Part of a small language model's weights.
Size: 4 heads of 64 (1 for keys and values), 7.32M parameters.
Architecture: rotary positions, no biases in attention or MLP, tied embeddings, capped logits.
Training: a variant of Muon for these matrices, 240M tokens, 7331 steps.
MLP neurons of a small language model. Each row is named by its layer, matrix (gate and up: input weights) and neuron, and shows model dimensions 32-127. Each number is 128 + 24 x the weight over its row's rms, rounded and kept within 0 to 255. Numbers have three digits each. A neuron's up and down rows have the sign that makes its largest values positive.
After each neuron's rows, "fires after" lists the tokens most often just before its 100 highest values on Wikipedia text that the model never trained on.

L3.gate357:121132115113120123112141082169129105092145134136115150119138130132155136162148173142156124085173081123097156178102051146153124127118132115146149136114128139135106104121114117104146135141146140150079142164087147087137101133120114124139119133172121125122148125153145088126167134123138127136
L3.up357:137152131130156126146111126155109130138125197156149136137144112145134128139145177155090119112119127141146124112135078084107179169116126189125114093134134153130128125142133170127151124126124133128124156102131150139123171106150104146119173137105118119146148128186102154135120144131066097145
fires after: ")", ".", "i"

L2.gate352:116118120130068127093133115119129133153129141121125098097068167118105142127134112144111120106146097095154088134125094114101147061075100145152081120130111121166105137077160104130143141081161149132130112125130151126133161143134099081102125130139168129128163109135150156103131131140156129141
L2.up352:134090159124124148141134129160145117111161118081124151133100165128125162125111128140112183159123124113119131088106164131166142171172146120090090148158129120153126110109112117139154106151084117083168111090111170134124130153131118138107148142197102154148142146138117137115126135152112120130
fires after: "\n", " re", "\""

L3.gate244:134171108142157123129132136160131103134138084149170149091111140141170132131146146080134151143193099143124152152124117169133137112119093119099089140079092141107146101149137150136130150099091139108132092166131123139130147139140130127138115139135113173151144116119220110100127123184136130185
L3.up244:121094120080165136148142128144113124139162143140143102124178117137139117125218083082105118144149175162105169104151099145155156147135106135144114104115144171145114136120142131125124158142097154132140151134111141156098118122118118140142142143176099140195125142179158123110132133153159116149
fires after: "an", ",", " ", "i", "is"

L2.gate337:157109144124144119151137176137123179116113191118132138117140087137103148089144113088136132123133153107145140141073102124131143147103111116064073122138078109140117150118084145118137142106093139121140135148174145143116159110110140129136145094114108118139142181113158147100105112128161135169
L2.up337:143159155137151144114156129144133163100105151128158111091133127155098154112128129144116130141159127087213109157073113086124134116117146096163130165127134116148134133136141123126161115136124110161131158125111137070135156115126114132105133160139172135138147140109098115142123103120163119114
fires after: " (2", " R", " Ind", "iz"

L7.gate417:132154133128132126125122130132132118162154111118100192117122138103150141167112093122115160126079123105131113112156143112137147111137122166134136094107170100127130124133111118142132120122111127141201114160119127128117117159083120129118129139154137138121190114146115141133097147140094124140
L7.up417:087136163162096127135150113144116154161138083128206125121123095166121083072140133123149146151116146145172127104110142140151121164087051157130130115119129128130143160119147114149118147139135117149101107138163112140152128132139140180114085135164144085125123122131132103144129139161126167093
fires after: " the", " st", " is", " to", "ist", " c"

L7.gate498:143167092148133144162128073112102152166132127144139124097106121152138112136103093139110172115108153143156158109106123156097151088075132166113096133120104169150100142110146090117089110117127133183142139145156124130093092145154139103152115138131089162106134125141179104118144128110101137134
L7.up498:138124100126095128122106132100140146120094140119142140152115121161113101127110120139084110220125138156184095096151132136121133125124166123136133132104090148097133122109146145124117110123109145081133152121121097152134176158098126155137125160132146151083145147141131132109109138110108128105
fires after: "–", " comp", "–1", " c"

L7.gate343:140123139129159167121151135131124121126121113145118090113135145076081135131086137118106151129178114113150127135147127107114116155111141124147110167129103129114131102160120133119117163106078086130128106141127093133106077089115117114122085095139128092099190112119114154158104162139101095105
L7.up343:149150155158185119099111175141133103106110093155144076119134103136135124182128148126141144080139101162109208109141112090136115094131155097128126135159143155128177172152135131178151141136120129111157131112147100124120124115132149094069103138139154121143152110149110158137111144115141113106
fires after: " T", " in", "ot", "and", " In"

L2.gate24:110111132125086131118122107154124073135152134138137080092198137130181148128139144152113154128160120115162086123120124080118140154119110132128111133158117104079137133139124119121148138155155121101124170137141100131101134174120102097118108120133120166143109139101114146138123122110136114160
L2.up24:131113126116128135148151162122095135132155176129136108099132126138126174175169130142123134138108136139134112115097127136162168146149108125114111136174128069105104114101145130149129119109132150115110133122187142139122121125140148082077193149090135123154143165098146114119143096138165085093
fires after: "j", "d", " d", " ad", "ad", "p"

L3.gate423:081137117106104126142168109123080110097142129114152137142113187129122158159111170139150105112133130185122175104166088060153104110113140142125119144127114123082099111119137118128092165149111153114109138106139144141192120139123165099109121096120150130118107124106148107085108143121169102133
L3.up423:145155140128132184134162164169141110097143114141165151120095102155136156123152093092113146129113108140147123113120099092136114159139196127148094130123103116144106078139137136153135107177122158112099115097118071125173116072097185084141120099112118116113113128085124107138097138146123108142
fires after: " T", " t", "+", "$", " 3"

L2.gate176:149117118123127126144179158098084160069148081127113142133158097157128135147126089145128158097122115150162173115110132159114125141166111126163165138117078131147169129082125114138111151150173174144104140066084156137118111126122159146157097141164141161105147122091148124108179131136146160120
L2.up176:142140125145090119140134157122148185135132110120171168156131118122109122150122116084172146139075104140154118141133121117141124128124129112142136137154115094124105134114108143159115185171123160128167105055098136142132129136114126154098105064116090146127164130148117151181166116075121115113
fires after: ".", "s.", "-"

L2.gate415:176092135107077123141130123121115129129144135114128106135125135122134124153128099126144076154133150151155087114164171125089094153151104079112113112098137147113168105118097139147069105137144142117135113093139089106121177122078162180173167130068132138117123116119165120115140118154125097156
L2.up415:141159123126085169133139163154125131144116107141093050126124174117090119121113140104098109116077133123106105116134154129118137122153103147136138137143097126134126100153094131094115102129122136180101094102138122132101103092105153135137094134148136156188114138074129159113175095124128129095
fires after: " w", " F", " c", " t", " K"

L3.gate379:132176142117124145136148096165069100166135118127139166111114144091115177111118085160126115110136155117137137165121094143141111095088098104132145145092120103112115143168098147093108111138143113113153105127162105119133146183135124130144126197157122133153142113165101141171080175112151191111
L3.up379:158183112128066096171133161109132138173141125164143146114176093162173143090148092144147141095100114137158129115114109147133098091120125103131140189110152109117131164096144134107089147129116140140157117125091089117114138122126097190147128169154148124127169146123120146156135118118171141095
fires after: " P", " c", " the", " at", "orth"

L3.gate159:164151143144102146123111102127088095084136138139158111155162077121083102072138168095180125068135130121097130086161129169142122127110089152172154143143160129106133158166143103140119116145147103112103140164086116122132126145154127167083105134154126157147143102049127169097144148161110091136
L3.up159:091114125122151164146148096129119112108160136119172156169142131133127137100077099123204160142145075140104119124141112128148105145110117153142111134146129128104144066124137134121121147124122090127136125130104129127137093110125133159092135135136125179105143168147112158094106148147084130103
fires after: "y", "ar", "op", " p", " an"

L3.gate229:131114133119110124109126163150123165128104108113190164112079079140134106105129090161086124090158129152175117098122163130065147153115155135108127114093147069125140102159143095114112152097097123174134123121101118161130130137134130100123128123138108159139168143115101093149142119127130149161
L3.up229:100121116082136161138191097152167082177150125145145121087122099101121140159115144137140108094098105139138132086106127128126172145106130137152122066097106113126170147142148161117111181145085127105088132165110136069121093136142132104109146134153158117104149109128119121142127123126138141109
fires after: " P", " the", " p", " S", "\n"

L2.gate556:150100156155111133110133124131133136165136133154152102127103114107107141139152136134119145132142144133150127105091143121116122127094138142160123112192129143123163111141122148135099164178139117122144085114086130145129120135160108155133096123095103154165119163173133121169099123119126142135
L2.up556:107119126106118115120142113095118159125112133169126113127137117084105136121157137118088173143145128136167129156090148127101125096108139156144135114144120073139116099100134130109108116167113121126130115095120151170129115134134171110128138141114124152139104144116115150153098150126100133121
fires after: "==", "or", "usic", "vi", "wn", "emb"

L3.gate648:148119187143087151117164145077135130153124105159119081117162139141088126132116174130115142132155138169141109124128138119119149137171110087115169160107131109135168131157151096172126100120112102110163175153100116139154109102106152150151124124166156159105155124147161149123125075137123119130
L3.up648:141126140138096126114105130142155134113127181151112096179134121118121192120107115141107078142147143154099120107151140120109122107111118152108134108086145104140135162112115101156108108152133158097090070156115106125104134147132117149085161124132144090132118111125111145124146122109069095131
fires after: "\n"

L7.gate292:104106115096135153167147136115145125111080125130073139131102175155152143156117094116152077130148095069112143081113126098118165104082102168151129122170117139100131142176143173158130115107092148135143101114131126121161097163140100138115151144128109127140153142152151118084140131124116140167
L7.up292:154106130151105109086132125120074140091139108152161121115126113126124115139169135124144075141131132123144131118139076128112126130082126134128133149102129186125164094122171130140110108159158138101088129155085128149129108116071135093124129107129113131138115136122172147145144145134103135108
fires after: "ab", " p", "v", "ist", "st"

L2.gate407:157148121161116094166107088128108136154144131136178134158095121115083142126144135168130130146133132176150111104140132089109162168113163162146101124119117137141117105094133106162115074111113105154113124101147087124146119114121154154074167101104125145128137124120127081127124153169133172141
L2.up407:083137094109073152134143130107179127104126134107074136117068139134160135112139116133144112138121124129093114128150097086088121130153134095088145135110095165105085125133096080091158150115174124114130146113178106147112091118096188144138155134130114147121157129144130120087120136157149130090
fires after: " t", " W", " f", " F", " I"

L3.gate301:077101127129129177145127144135142131114082119135131132149086169127157143146146151133135113150113103120141147124150099117132113117111135119047126127121150164176136117117114141132146120138069113097134132158146083127127134126127215164112142127128114132127128051107125132176109125134118103093
L3.up301:119154100081122111142113128131155111126134139160110125149094138143123179129165118163118177121163110162124124078191140107105139145125126138138089086102130116141101112100125125147147130172135143097158143122109139089158132133154125153091156149096148141107109108202097128117160128083123141159
fires after: "\n", "-", "m", " S", " ", ":"

L3.gate676:087137152156131140131130113141125157083149126141115108148110164178128147134132097105141107127144155148124112106152097122158107144140133139138142104115162151148141149091120132132122138132176140113069142092080121137126125130135138167148158129111123145152079116199124108129133099184110159112
L3.up676:152137125125108103112068159100152164104103152177132115095120122127157113158113120059114117171106096154118115112161130099131108115118115124089135132146128153180138149078128103144103124118097079121114156125089097141118169153137126150130123118141119131115135110123141107147127104124146113131
fires after: "S", "ol", "er", ".", "an"

L3.gate295:111126149134170142170123171133127150099122117170160157122121138123121146175114071142109146137141146127165090108121093140136107087089091133133167178134084169164147096095118125105158134194114147089117149123103130144101141127102122113136089141149115184131124139170133123066141135122148145137
L3.up295:153083107093122134107088153115155164170111137129128109133111112090131129104136092174156095143065122117126133170078089131108053134113116120130115135143107123106122087124145127144151152121121137130106158128135129103117118122104126128145134142205138125153142127134162109109121129112143123153
fires after: ".", " (", "-", "'", "[", "/"

L2.gate416:121145117117116135109143128135098157119114126159145081144106161144152143151173126143148135126147170133122147156130115099094109126115173126112163146100114153108133104131101114125124139145114137149112115102164126129129119095122128128065143131115101147119152111142125120119140114133104132123
L2.up416:133111124078142100170105126132115177109067125145128125174137112136094120122190109145119147106162145153157052130100126102142093117135108118080150146094099147130150108105119150167121141137127052170156091170136076139112121106126135125103097149172119128092091159133121134123136149148141111107
fires after: " kn", " T", "-", ":", "al"

L2.gate445:131150135106171144117119103114192148134140123146147126170156120144145155121143148121106149135166164145123127118179116128135151101127115109097122149092114080091131121124087121108118154110150132110083155126088110100147120146139063133152145121128158133132141120122146144113144166158093101111
L2.up445:148158118119135156146133148119183164136143128149141123138102111143139156139142079140120094095110148158110111095123149140110119134132108141146101108100129122129174064147113125129144149109113112098074131113123145139130165121116123142152141140121149144168125118115137148103133136105121081119
fires after: "\n", " ", " ("

L3.gate486:130151123096140137114156140120080145087158144190095147135097158149124126131159116144104121123186218111128127126173137089117157126093159162135115126143111129109112090139118131143097085129109126108112137147130147110145128134121163132095161128147127125146104140151154131142145167123108137106
L3.up486:083126136099143133103126160122128166083120111142150162099110161131134096182162118062099170134144140162124149143117123106080134097130131178133122132102153097119113087133165134172142132122127112118147110055098143170126130138145159092055149113147166120146146107165158111120108096121112129100
fires after: " t", " T", "v"

L3.gate590:131127096140138141135140139138163132106109085166147084096087143120144143109152151099114101113184115126127126132165149119121123118126115134110126163170129131140146076109087111122136132185109117159144181105132127171060105138089110110163146094134144127125120099092092188064083122147185174111
L3.up590:151133137110096174075093124086132137121130139129085117172108132079156120163162138090112133130177151141141129126118101142132182106090118128128175126101107121113099111118159084170105138137121098138129134122124128128089110092118144110101115154119093134128148068130147161102090091088148152124
fires after: " t", " to", " and", " they"

L2.gate409:119092127119119151111118118147147144130188101139111130127101173111073141115152117120075121159133097125131110142127125141101122146092114109113078136098164124122166137137138122119101108102060124128081156121135144130130085138144099112104155159115117159145132112181104120146137077136115122109
L2.up409:107142110138138165094174125165191118114131114121141123108123149127083123073131127112074127122133148147101123125152141136118101132101117144122069142108152140122146160151144135112125115147047096096076143120132160130137085129137130142112156145111129148167115130170147118132120124164124122149
fires after: "\n", " "

L2.gate203:120114147132100151129121132102113103161138157078148112126128120084130126095119129115123132103156147134114112129065154122130136161156128134115134124092122161140130118089154153129089136085111104131113101107122170122113094084122183137133129139142151136096128112172139141156141132088136140099
L2.up203:138132147153136127162124143124136136156119104132126147094131133142101147116148121122118123164159122114127125127136136121138072104125128141132129101114131121120127146119126161160110091158095123125120113145143126162117123102124143157101123121147113120144074172192130097122138130124100140082
fires after: "\n", "y", "ear", "o.", "ies"